Weights of a small GPT-style language model, trained from scratch on English Wikipedia: rotary positions.
MLP neurons of a small language model. Each row is named by its layer, matrix (down: output weights) and neuron, and shows model dimensions 80-271. Each number is 128 + 32 x the weight over its row's rms, rounded and kept within 0 to 255. Numbers have three digits each. A neuron's up and down rows have the sign that makes its largest values positive.
After each neuron's rows, "fires before" lists the tokens most often just after its 100 highest values on Wikipedia text that the model never trained on.

L3.down122:171116107075183219130149118101136188124142084149098177136102114114121138177146075159122125160114154114127115135104113159129098122105088099160147163127126139131131104091168138103150157092134141115117207108174104151202125073100147122107080116143069091141116145124088125135140112152186160126126100067142089131112185123127099142162116093135126147128104109131138154223138083107131120125099089123109147177190133171056112132122177068138121142120108188183193130123125121139132105143128120140130148124112145142068081185153098131165152115139161147104111137118112126157098255147110185088
fires before: " |\n", "″N", ".", "″W", "″E", "–"

L3.down14:194100134160098115118150122161090125109139142136102139108117113115135120126116086160116158104096086117133095102193077160068137127107088135126138157066090117107116101122124080125122075145111143155190101128107132101126167162085045118160099175158110100168162125177170138072143163164125193012101102131130131138138162103111088088089183133130139089139150086149178142145131120180111134093139153120103121120155133125123165136100121134110167150159116176092122067156127104203145104145151084127118099157156163142118152111170114112109057186113143158130136061156129083157144255164108110153
fires before: " |", ";", ",", "\n"

L3.down311:129126114120153107141138094099126132155115202092058077118175072142130155125111088120155086098049121196149117140122149075111074169156020100139124195120153121133128094149137121149144131051138137186140121149145143164104096107134150121121146122105134095148130094131083104157136107118082073074166138183148090176168068173143125152112093126148149123125120118148117135174096125126138075150154166137137157175122010103132134128044161126155165120139085111175104168147108099167119147126121147093162092142158094106097144122151113153052147155174142087080168123128104170173138130115132112109
fires before: " "

L3.down923:180147188120129142079096191169132161106115187102133150145122103071145084120123098127124143126099105151083130073087132109175130124096107163135184121110113058145160072162159102115133089130174106112132142192140081145105143172101096141083140158134127149141165116154191119107117110126112111117118111129117152170220135129097104109124149153101157116126129156169118181085113130153166142102082123064154079153111126118158123164129119144104134110115103131145126101109089152134162101095104182159098149180089134177097159160077109113199073164162159110177085161128118097108117084140148123101
fires before: ",", ".", ".\n\n", " and", " to"

L3.down914:136111142197153112111182143089112148086107093121172148115054110128204166110135140219080131151137130080123095148130073178126069137052122134103077134154192139137105142152172176128173203134096108124130131100170130033131157179161147130176109132098108129076160111135116126152175077134155089114191098154134120086128139121172171145109156113110119104103117207127129118162119193110106140117141191165096124115092134103096147110146155138132147162185122150117118149174147093103116166105100170138092171137119128102115129083054065142085176144180118091195140157138144135140159047106142171102
fires before: ".", " |", ";"

L3.down739:124123120084101184125119117134093097151152154116104145118143086161097113148117129098109150107034123111134177157091086138128168130115124101158151158117109102147138107146136137098073147152140146155177150113089123159108130175150078052141141087118120098136138110118190090126086140091118135153120186144183100091098125069132100134114137153174129114119133097114030077152158105115144165167119084112141144198145147124089169114140116170099158075120058173157212154180141101128112162231089133147135119138066108127151163115116128142140123136110121142053155094080082154143132073104165105093
fires before: " |", ".", ":", ".:", " ", "\n"

L4.down201:092143177114088131084156083128129086126148121065134114134075143132138100143148128125170123154111061142115132158122189096174129101089113111123109132139164113097122137109094119088106131070121069147146174152138141137103194080086089131168095126090181169104046059152099122067152130142073093199141142099201140159125120172203148148156128077127147176150155104185149113118127149110088127138104156082131128176121114156215081123122141117170132160168126210190096091120187108129160118103135122119085149136130153190138176174106081142117096115109108076157132138149141091138098105091130144112
fires before: ".", " |", " "

L4.down1005:151142152139128144144108134124146119143098088136132091155113120133133084126112149146109075154193159165116149126124120123129160145147120154138122129126132152144122163143142149150181128115148087118152122103085154123132086131134115106127132123126128131143095127156131160098127112130176145105139126120114123118142000160122128120113146098128132150116127112161148130122086131114167139142083105131133135128151118131140106173149092147145117138059146086128120116126112168103152128142121130134116125154117126153139121161093098126128000079122157099128152133096154173106140000126170145130
fires before: "==", "In", "On", "The"

L3.down57:131100148198134148128100157074072087157129097085128126146121103154101092104112131158190069069125097068172116164140142105159053071130167115181182148075119162160145140157090134144168151087152137189142146158133186048161120098131130174155130143135112083122132135129128116138129109188120123140147182108167148129132146140125148141138123145134136113173119139074093124115115116086130130090136113107180071117180101120146054133108089114102135165091167156154141114100150162126126149124157159102146107119097173126115152150125089150081091121136126091138169110128114093096152000167101122210
fires before: "-"

L3.down469:149145154132135158122169107119114120134148110121120128142190105080124118115140195118135138080198178108138092106132205140144124110202184053164121138146103161150148124125075118095144103114121212116084124105179189184112169139095104114120153150196097136131185112108112076116068171134134078181126117139139127103101197145100111124193124103182111081137097154158158090154081148095097179152150125128152108131144153129124060151145108171163142112108135085084142114084165192103142124124104134097156149154160129120190147087159116081098129173137085137130111166150119119139117217120126115156
fires before: " |", "–", " –", " a", ")\n\n"

L3.down126:117146135145123167146106159134134129068106178120150172171055138151157126109051115107103137114105126148157108135100096110068110148154202071144098153169115118101121110096114164146189127146119139104181131132130087157132132133075144096141145080164169129092130156163116140157079119115157077158107120054157110152094160151110103087203075143107142047087145058142122132115076106148125126150174120173138108125163051084100146108104124126114108112070158123092067089110162068127150160094138153150150118201090156130119123108107151123177094105105120157105142118086114118103094139151138058116
fires before: " |", ":", ".", " ", " votes"

L3.down624:138097129146161126076145161194113136206069172128139109078168131155165145071134038112156122122102114105157175130134078098099093141072121157117089106165147123127125091127161140077132138074127085199098148128131102111125155153166113099129107117165113081141144122128092169155142138137120147073096119189127115228157072127113129038205119155147105137107137134130156105164095089143145157141095068150053152130156169177086145083119118160199125157174132144185133109194137140104159171096156152077146156064063116111125205133151153184126076060159118062117124113090150137124149135120130175136
fires before: " |", " |\n"

L3.down355:152150181074130091112097098074159115171119153128087076145131172140111145102187164131097108109125138089099154116132112086134161151083101106144047147105081123072116100105138143090118144111147095160091127107119096152133115125157076103164122157141076144112059113133089192119146093180084164073141193159164079116107158149131157085196117128173134090139121153110099116114121122147185110127100110121120108094082094132107111069152135143165177151126184021192122074167119130131156114106148178111080180072138083154122117200157097153139043110150143113176029156102115150079146075141085161159
fires before: " ", ")\n"

L4.down343:099171144114145153082119121122180112177151149084108155138117162163110147117186131191178181090083120091100150132108110119138091212109136123073187129166071108130125095124105156086125166143060124130064174087172145162136142109131109150140151143162089127069166067100130188130169135142132099112116107155131069097119079147115079120064161186149129157179136123102124110137055081112184115138172148096166183123161104131113118089112122128142138108158067135168120180133119108111139145131165127124117106124139112134098065097129115147099170141089142086057165117135090064119119097106049111085
fires before: " ", " +", " −"

L3.down68:093181099086121156129111123203106098100106111092098145155168148182155122109077141082160117179145106137123192142141214071155116112133103207176162136151100115132138142154133082089199133141124097121199094180128064185124141104084088110193066107117097151114155173157106130141156141108152105113131112113206073139089109119125153106122086168136093095118150223107123141164145129130172155174155125139120112122135112107083108066118091112109179146154164162131118105132104109127135113127158158152123173153126134117190182148111170196102213178099102173089102122128124095120153000133152104120
fires before: " |", "',", "'\n", ".", " kg", "4"

L3.down826:128140135167104097119138120132097125078079083150188109104137089144117127204118165161146122125142124128158080128138143131117094121075126117099115088147145102131100155087155122131137105105097147154134064141166151114146137053159107168140151097138181081116136104128118136102075098134124064136116117127119118164096103080093106131202133143153071217098164115131108096129104133153065109135174142083130129144088105142110162179062140140169164176138095140105136124084179143106075109103149155197150086141122097119163070149113147133072158141112100117084133111145052059144118125133195105194
fires before: " ", " Upload", " |"

L3.down491:103086104153078163151142113129134184113079049129197116161098151113071110107084137121131175140136103161127137166128166124166153168159109176149142123122122138109108104146167159108162136208115114156144112075148146104176172109120137108204116197132131235084138145129151139110084148169113135124160156116090113103125134085129148115096183115108151142132143129169134141132135179118135058111145136070180085090120116118159140109163139090140136089129132142045179077168078146089176105106207147170090153121163125169191073117156086102131096135112072141121157167154142108107128052104107074171
fires before: " |", " |\n", ".", ";"

L3.down778:121087175107114071151074070132146114171112151093099150090139180145103124150146105102157151109189108122093109160106141126150101112109122141184094137139090120140151240109161160098144131166132172039092110065123152154134083172113127139105088125133154179060117135102142134154140115180121146148072126126145149129069156099091139121115162109139207137105083109136129133148094109130112149133103103150170146166174141093066094112121069178118168154121127160083121161160117144117125151201109127125095103126148069167105109114088155157137085135129155116153142141130157143211097154114110178107
fires before: " |", "."

L4.down333:112165130101128056112179102121151125162118173115070142141169136118144197111126176138154144141104095119138089128148155166126126116140087102110129120074170073144085151091101144121167108105077070128109152128151114109123137107133067092158070139102158139177092095188145104111100096109075158117083152171139085157139136173103113092093168086112123120094190132105122176143149140130098125129174156045142091121139099120149070138144076182139071122153068130118184140131153088114097074092146129148172134070150145143162107049119122155113138167102091169125073116152125137149174093052133102105
fires before: " ", " Ret"

L4.down378:214119074127141056134153186099090112163114173176095085108146181139123166141135129120147114066151098117130107102109163094129074092127115139136124144112126190145120103133159137169188115109132085136140135171121171136111087122180150169093130086150127118169132178123106149118118092123101193135133088116104119099144158142092128125160140141132160139092160147091111095090094143129122116094180122109176134156132097083157115134086110126120205171157074146122154102126115105167086140101117150137128136125168095145087123092204127111191096124090129152108194135123165095164116032101125136115
fires before: ",", "–", "-"

L3.down176:116129124129134077131161136129125118121164166091091100071075085122147089096105100152094188080157115123155134146079114101146161119138175130150097109136081150157159151089180133140140157172142164133190092135087098149093171110122149124141165115137106153106129048110123135146099125169118143083081080118121120110169158124179111068185149121139149181132130174124085092113109110135147105130139124078154090137132184129153160103158114128194147108135126120091159124163088139175087093136129110147095125140132128124104122139183125115128093138147106127144154110211118143141118028140094108084
fires before: ",", ".", ".\n\n", " and", " in", " of"

L4.down455:153128139108139126139146121129123107160151123122126134121149132124134113135130132134146117114124129101137140147134108135123114134092125144109124110093129137134184126120131129161114133141126063124154151131085131110113092133098123152119090141124085150128137096133099105107125139141131140146109142128136087075116000135093131136123133143141118136116107113092089147147132143117137161121145136145144136105139123141145131138167185112128096124117137126096119125137129140135148085113106136149113143102148118149137148128168119137153027109132141107109121121119144180098117000125143121112
fires before: "==", "|", "===", "The"

L4.down18:152141087098122123140085176091160127056093169134089138156142102144114106135124166107188117159192102094148111137089158143118111123047143182101123134132127135081137118154137158136209146103090105140079157137140138169090144200156187160124119145111149149118131136166084117139115076186061133172116052146093106080089147158182166088146102091097115132109118189143130109162152168178101104158155096065078140126072162127098058133085210165125125129142108123159150092146126108123106149124176171140089101118125173113103146198129121120168147153172121138125104102156154104102134133146162150138
fires before: " |", ".", "–", " game", ","

L4.down998:173163197083168127091124113103135108121133134132135107117100116112145166084137113144135181097150147115152117119106174129110149165137117102119112161144086140114117124096109125116117150145117104163080128143130090118094077108131147122155127200157101142083095157108079086108154088198135085203141104176111119156116066070113130137122071100174073093090185113158137115201103108171070148092124086105136136096131058115115182162126157146087101154141197042182121168079077182072147096125183157089174164150094119137126136195173122130124110089160118165127130141177133140132068083134076145126
fires before: " |", ";", " B"

L4.down835:147116058073079091103121153097148143078114158099119135099105142138036121135132134155097129128123126141136127119141101101159109080121090115112113155071093115090212081092161168087107147089157110127086142210124110147154141148179160153060122212100184145153082083076188172088088094153146076151159117111178126124183122091165162126069090142165101114109139129101157126162148142111170098153122128110180137093180131125114104152119195131152177128114197178169125115127125203126147111110131129135064141176151147095083065145096116133130124136104152156134055115207119157125129195059189087128
fires before: ","

L4.down151:058151120067089143149121162145121139140095084122077136137060206153121082117158030144124155113120143126112145129111100211121173125092176106117146167138170079133141089133107137078151185100084129117115143087120136119160150133137190085144146098052128082093109160147110091103083086103165104132141122098111145127138077106154149128152133079132139198129109148159156109187174133149103110148130145120057157150125149146110093096104090111110100149106203154143144156098144143159121127131145143143145124083116090126135087144151163059135183173086153132117123126154114138083086136148161136165
fires before: " |", ".", ",", "–", "3"

L4.down963:156094152152113138110132163092137120077112122147097131085156068157104117113126122117138123181059104139124167130136091134147117118158103132156128171125110137152149126145153160118153135121152078109145132119143122121141141147153145093135147105124095130105119129130122155138110125120143141093148168128142135110137035159154187139148140146109137140116123069090067103143148107155173099103130117129135134138129097103115103080116136123157117163133105143127122125143144150152146186122151106144132112092090108124103163099115123144141092141135113092117126095117141138121139000134112134138
fires before: "==", "=", ":", "===", "The", " "

L4.down146:124169175157122096092107206094041101107139149149113146122139050132217136136140117130155068130159112095052164129109110122127111173142162110111160124174144205123110131129144083163128143169134131128171134056083176065110115173145147097183117129140206163115162116126105171073102136121174131100133133155092104128142109112170142133115126136105178114131171182075198194165155119098122130081102104132156094160128157057134096123088113108155180140111108090103124125115171135145129137131168143092147103094129126092080102088148125102122163079119119179157113103131160108148131137097131112171
fires before: " |", "op", ".", "%", ";"

L3.down658:139125147066119106086145173119189113124153092123117114065162084128130116150130101136140065121095103103160125120145152139117123180078078117110137111133159114111150169110122135150112156135122079147140126103103074123122096117135137128109120095122132138146128100127113140118113164126142106167120113128061157096159059094142149162189100130128128119123101169132112102154094081128136116135113142153147124111113114130182156116138167105148097155164118135140133132122108116152193126102179121132134148142148147144172125114156137173137122130142154094167129150111177173131126000144144087091
fires before: "|", "-", "===", "|---|---|---|\n", "The"

L4.down905:120133185175132146122124103120111138112077140128134165140092155086090114104161144076122144174145100186134119147142117121159140150102082148090144167139142133081164091102133120130108157121109071118167115090133135100118132164184147173156184087155075199155158104085141170101137167048112136125157163137128130085114080177121117167124151171114100130171130190171146118116131125157159112102166192084142040122168177107097118122106183093198101160121094094174112122090179140119144096169195152124056124082116149070149129031148167178161116105105121126137168117106099129097105128156159089116
fires before: ".", "cha", " |", " of"

L3.down607:104161089084154152120132126144113099118155115120112091071098150158067054109130148178145184161193104084119187120090078113105175136117126166176106197116140164119196174086112104141130105122076083113183101096163150132108155103127161132119129097132171144111107119134125105099159140126134056107140127151090100062131114099179127118187083107131102122132087172173095161124103141105038165122170098179172121172137123145149143151121161099144123090111147145066097132152160171093170145132135137133095141129059151152101107129115157170104188163111115090142105087097138129181122058214121111102
fires before: " |", ".", " |\n", "0", "th", "%"

L3.down567:179082175153135142067081137172125123112135165129111111120088131108132111158116135073110108124124131152129140135133111075155104064162116140153203149098113143122087166132141115162176126096092141099116113077150122150159107105110071127118163124094115152159154140114139091103111117162102100164115115120123115101122090100168129145097161150155177068129111100080132158112113150160111128131187106167130154163120107210153139216105129088139131103123140168113143138134125168122094113133169115139132148052136133235185146157119170114086047112187142138158129125116148088142093235119105153160
fires before: " |", "–", "\n", " –", " as"

L4.down484:083147114139100130139137130095120077178143145140154135119139168128161128160110126132124121142087118193147153065090129124096188114162122108153146144138132155146129172174141182114091123110093115147102128131176093060120126155135152117043189143145140097142105131154146114104153137128149158113164148115113137151185141137118159172125170060121147102105123082104072076157095100169122118094092111123142120138138130096080139109097118107145136108167132076142142116196115171152164106136119124108152114135099103121068166079096132092161084122099180182164186111130105121168158218127149132126
fires before: " ", " |", " and", ")\n\n"

L3.down153:194084158089124174197116180112073113151119161103114113172120143155121188110102103124143091103108121145119131151118118146170079139168143153199127080215137159077132092116143167052105139146134077158162221140120103158131114152126182155167124108134120115142114120107167111119184170136162144144097114167127148193097141141139147138108166174142074112153065159120133109116154122101163082202105110201128157103107156125082073104121160129099134117103160127094124154132077091077148124129100161103153177167176154153144110142093130115130159158121185100162150106104151146112163000111158140122
fires before: " |", ".", " |\n", " ("

L3.down609:135119109163146194177118081101090126093092105111152093157113147158142141124113179134095091111127178124133140113126120130138153141149092128114135112163132136153164194170125110164152098178189057093147149100098167099115160132101092158099131125136097098172094190120136108119155123125117129108131157078119119124149045178103093114147127084063130113148126086169079129153147128139109173177076128092179132150145114149110095129139123159144108148085187136151165105131151086123149148128146098130153088077140104138123122138099146125115041065173147086101133106140084108110161000129137145151
fires before: "==", "In", "===", "B"

L3.down6:130089161116072100096142125150127138106152119114168158122144146145124105145088197120069058161104149180116119155117113118058109149104103122110151122166138122160169090126165141121143129113157078166121043143134138075173144111167104169122167125075182127137085158174060127065171139154144126083131097102143059199113134197115118130132099145141143186144128132125162193132099126127138095105152111082111126070129149157150137115108114177119121116090089163161094149149106076073148176077143136105128134070151181155068110156079196148128153171143116125082106108126100171131112141166095121111
fires before: " ", " |", " the"

L4.down762:066131121155155158089108142096083128119118192144053091064109171126151107138120160158126116135170146106193112169129168061106121111093156108116187125185167118128117025189209135126082180118146241096183125108116110137098116133140128116115138099119110149084136118146086158112154127140149129106158161128145194162131128110062177154092110146125110173136186111116148107155109096147087120144105083150069151151163043118123132098173121122079116167097135122158122055160138068150099177108048147108110105149107096124135113132109150129130150159154124075124146111182159123095151103146123124146
fires before: ".", " |", " |\n", "%"

L3.down832:096075154137140135122129158102116147139180109122125152097176168190106148143076130104122093183160139133132180109100151086157158092099087056108120166093123177143142143121156130094172140141162119104129167092093132135136097106085132134135122106156149153138105147128092148134147129121165126174102128096155125117168150108108167126192139097111175120080159129116123154056103160113137163065140084123069122142120145160106122105164151117160133107149123134071131138188112171184128116117109108120058151099105121071125105153151162156205186183142132113140067154127127124103141120143152128128
fires before: ".", " |", ":", "==\n"

L4.down787:113141126089175123072162123131084154175138124146086102105201136101119123099116152139170128174049144140167109140141112106153075153144137161145145148124085131161109054069108155147143110169097141117150141123082133099127099113160158134104128143143169196016088113126152141112161104129057213135154119109117103114145187127145177127191185128133106124110123146129171066106112133121118139056118150140188115074123088085156159119083154129120124117126116143141146130122122143090192112102085103149152108158122153137110101113177110220124137147166118137138107153097114146133127245146168144164
fires before: " |", "0", ";", "5"

L3.down374:144152157163042142103110125093087170112134156057092091116081137151147092113150129131142140117231130115160190150136170081124112134223146126137125124153089186181136142109128139141118192077168118094113158127139159087084133152088151180115136147102141122130102121085150123132140128149172158160119102132134093129163096104170149146113169126098130116108114063113132103073124106113151155086111110131121110148155127113167112107122107112138125091137131119092115147085115212076098127155155157144127081175138152084154125096112142105122037067157135149103164124103152164122109255096131152142
fires before: "0", "20", "1", "2", "5", "8"

L3.down589:136131099142130113110139078149141123096134100137084153137097165101139104074098145164138094145127110147179126081125141120137172095065087093075175121118161149170116058186105122115066120183109129110139067173107170155121124123117197096163169091155134152088110157157086153169135139106026163171145187094164137124139100166196111133126151132077124124117156159146094116104099086144137055127179162116115149084100135127084093145135146141139131111095147113105102129157113193096109136133165143126161040095170146128092134144117113145121140171129131109065125179124134123112120099120160157135
fires before: " |", ",", ".", "st"

L4.down305:089122193064099072108197171127122130107085153044106186183100117137068102126141170111141092209137152087121133151138144101097116112162170137114181152106089083079120139139113174153116218151118084157097144068110137125114164148137160186173157150090151185109083122170199112113117093090113149139150098143087125118188159125120131158066126113158079102135168097105089146102115123152070165164077149141127140123115149155162077131114057171150122138113125116148112151104133086152133153190145116079168125107146205121142113145150150165079133092123170096176156158153156157141128188125108134137
fires before: " |", " Goals", " %", " Apps", " ", "."

L4.down836:115123149117122115118126134138122127104127105116137133085133120118077097138139135136172118100115123142111133120141110116113165150116104104149143088141128117102103137114106129152135166129157102139134082128136126135117119104136131114121122153121109104132124095131112133147137104135107132127135121129122129128120000121139143126142139134124142129140107152110106131121101147109129102120125129135140135125149147124132139113099135160116127131145140125135111142120125130126134125121143136132122132142134124123145144111159129163129042149119123096134131111129149120104139000136099115098
fires before: "==", "The", "===", "In", "On"

L4.down984:072129142106151089104115099126064114164135107137149157139097126142172112172129111117143124119169156123125090082182129113139100093184160151148113122090118173169103120114139141120148106118096132122118141158209136167089089107132144097110131111148111129073197105134178150108156106109122186166139104106127143126118093109159084141112120110139131132155110193110092130152126099123097104155103117084142106128214073042119154113105160118118141085136128107184117075113156141131113127126164102092166119121130105086079150168132116159100149139133111154142123151154108168123144255125113182140
fires before: " |", ".", " "

L3.down905:123080123090098206090149130146095210114098113117134119124134143122096112161074123154153144138103158078056192110156086141051125125147173098173149146203133134138141162147111110102135159158095086177158139063151084146137112104139098066150113159115126194067156146163185123160142138113133054112163129152167137136087111099102167080105117121131114124150085139146154152084157137106160198152140125105103213136145112173068112120183131083105170168124127171146141126141113112114110095111125127102086118100101121129193128159082133138156154148126107088123139083136106121097111025123138127078
fires before: " |", ".", ","

L3.down81:069101087147125178124096124191104182134091155137130134086079137111132085136113128152153151130113082135141181126098100141101161143113107133160187175159123163186157064135198106111109056158116133183175181155137148132149128162068090093108102119134138131119116142134099146090139139148117108152103162092120113089124096089096119125110128103121118148133098028105122185121128071136155144117138138103155170148139189137134161142139171118150144119076137193132142124108144056137123134146144176134104113110142167135147095129083095116125036143154110132102124165150135160111121147132131154193
fires before: " |", " |\n", " of", ";", "1", "9"

L3.down887:143160200136058164159099108126096135143131135114144145137112083144087201083133176121096152086119083186133132133131127080131172136106107139046135112139127146113091142130111130143157111138181142182153136149088119129173093130173103130164159069140080091159121145172125095098140154121175145094158132100111127187140179087153120187125142177153122058155082167087157073143126133096195097171043143158127086139091139074106118113159169153141065162166166107169228112114143189146164085125073133094178128130088085102148145119094111161117114108116184074176166061068135125119166125213121066102
fires before: " |", ".", " by", " of"

L3.down370:142127094105116103113116127168110114076129125164148090113142086156129115167087124120134170113126122095100150108192113094078101192105207146114136118126075171135158097179146150091147145192122075179151098102140114127134140101109098093149120137136113114164168119132146109074175137140125072142128098147180122160141109077183128034109092080122168133117125140144129103107131102129127213134187095131120186160147145098094140153091140130158149121115142142093109098118169131102167151118114119105136087134102144139142135123067158191053236149148097119173122109154135165123048000144163129097
fires before: " |", ".", "'\n", "',", " |\n", "4"

L4.down182:092141151044192142121087109149131086126109143118098138129131173148130122127182134105147164126133117168165120163147159149180127124119151089047129139115158082091148075071095066117115132126104128131129091126152149141145150098109186120185180170087115132089131183184131086116140093161118123089115113130147129181115066129141114159121107120133134116196127145113146068157138140125105187167124110124104164163088113092149122204153130188140181122106118075121147063112132121153141092167178129085099162087143111093123118163093120129136175114169159121170095124141086199138080174185154109145
fires before: " |", "og"

L3.down720:094133152140133142159167143158106108090198191188141129137069193145158124059099189150160150112115183114164110092109094147114142148124099128153133113161133175138110130226130150155120134132149148147142118138100114127163092110087116149166088129093152107105169153094078152147163219146072099169117138107160164115114110134078101139157138157103141121180138080113154181145143147189098128184123111122130180159119105151124188083129126176145140148162093121110127145133134081163135119106171133159190178137141093115162096145113101133159128148133120151093128125137095112060179201110198141111
fires before: " |", ".", " ", " |\n", "0"

L4.down514:113110138087023146153080150102138100097090105057084151156118144087164157113150155114168193093132138136161114158143114172080075142120152218176117073192186144087140110124138169146097118124085142077087150080106168139135150121090103139121168183106155074136154081143123110152135143059136149147188133156127122129079142149051173129093155098101112096123106111110136096117109181131158077189180083088160088067117066077138200110120201128131129151134106108162159192112146086100135121138127142118148080120150077100162126124143161117154163191142176139143153134087104078174169118136113114088
fires before: " ", " −", " +"

L3.down982:121117157058141106152096110176084165168151149207155137114125125171171185114076056134174086083164098152137113080091121089165106111121129094151111143122147162128082133145124118096110152126137082104080153094112148094131133107121140144101140108145200084187133096111108088163157036166125088032118161111108128105218083128155120126118143114158143163135116065176095152175121141136119117116077116204102095142103131126154156078118159159116100125176070127127113105137085115094094136150153170103147177160123133118116150163176120150063029100144109109177122093086113170081113221152137144153
fires before: " |", " ", " Goals"

L3.down630:163112142111132155134112099138092185188147172100099098148157117078141136120167182165161137083064111114088143136156150124095144093159174133127105113142097060133156153167073114045109118131104027131144112115097079142133138121175112104113119175109201129084118177144197122172110180143145078134150130116144119124089161146128154098095135094130122122123146169151131209110070176164117147100167159125078185105150125174161111178132129107189136119135112115154132133125129120138149089148160106121115117121079108165178138188098153147105111131158112119113103153104169128115095070110137188131
fires before: " |", "%", ",", ".", ")"

L3.down165:156130121120129129152146194152128125120178160144121116174146152140125102107139114131117098159130133066128095103135085120163188091081111129136126140108114135102157148160160128157155110111161140136117128110145117108092074165130163109147148117135160119127131139142119156130125104092103155117123127087181133128147195113112166112125076130132142127144155135073111116120150173174138104137131176170128169114147093102128135140107111177125145190096099118092137133065150124134118061141069087095081167122184145150162110195115109105051162140055204155138132147151105203111129023120204115101
fires before: " ", ",", ".", ".\n\n", " to"

L3.down674:135075168095121175127154082091140120120153044103170122145059087102061118116097185102123147125123145154158157116103091157161106101145176098105150141174166161085100120070155125132126132141122140141097133129166125116141132109129115114107112189094164115151130114102225076136158088121175130163227150116184143129105073036088138129112126099113158107112174176119141100098151139114151097090115097174135105149140074144077176167065101137141113102135088163148147178109162097098120144098109130145095129137093131100113122146156120144102111109118104096059062090140129159133073082073096104135
fires before: " |", ".", " |\n"

L4.down452:150114104092103094147171166173120142108132186135100148146171131126052067171173125101104107151109130091125084100138160116151157118190161120081099159121062115133159168117163135141138125118119121147076126172099125164116121220148133068099152110123127142111120194126176157119036170114139139156110126087178144069122183134103103094102132107118072155100074127152084160132097133181132126128128190117150143180139148158169087107142114139118131135136145143136151129151084127156086148144108091073094134135158133175109121140171108093132051099111096185167151149085163174114088115030107160114
fires before: ",", ".", " the"

L3.down385:054075185136066119117194145138112141112126119089187123102099086167144109180082165138074126132117140103109088166069112208093130108050136072126155138122091136136119115142125082167149144184104103111125140215130173150145165117124108121125113152147129130140081155135091188129110135136111133108159145087110151148146135128094165146129085111090104124144060117073116100156135124138112080118115128107118116151171161160102145106127088117140110130136150178199146135138091110117134138127198117177066128088105112087116151103175142177162075101112140091160118137154134153137148132152117077062
fires before: " |", " by", "E", " "

L4.down534:103169181123069116120176115116114159145157094142144146128163148133213191149108098125162135150111116117115131108125092151129081122111164117147195179131136132102138102121086133148138054157124121141103188148155145150071117117083102126124073109186189156120156140135116186167097155080177156146166078183056092184114065138097083155123065112147117159090076147095129145139122138111087154152119076184140122136129138134214151113074097207143123131148083128157132129176126126102199110186150108125100180077146155170130129103145158129120059128072129123087136141136124082113174149136095125114
fires before: " "

L3.down232:120133137099111125145108040153107081200140124158135153140112153144098146112172132179110116126183082175102127144144164099142138076105122058162096176108148114126114141133137104077082149090130127117124112153146127199108177123174149093131113110127159153114168097123117091084091106132112191098166144157100105130118134154108144145158167099148088154135123194135120134132130129160148074122086141078143100100126160094080139085179098112158185120125215130116097093172106102122085150153175086156165136065149161081090108126188090131111063144135145089147104180132088174119129084094145166118
fires before: " |", " ", "%"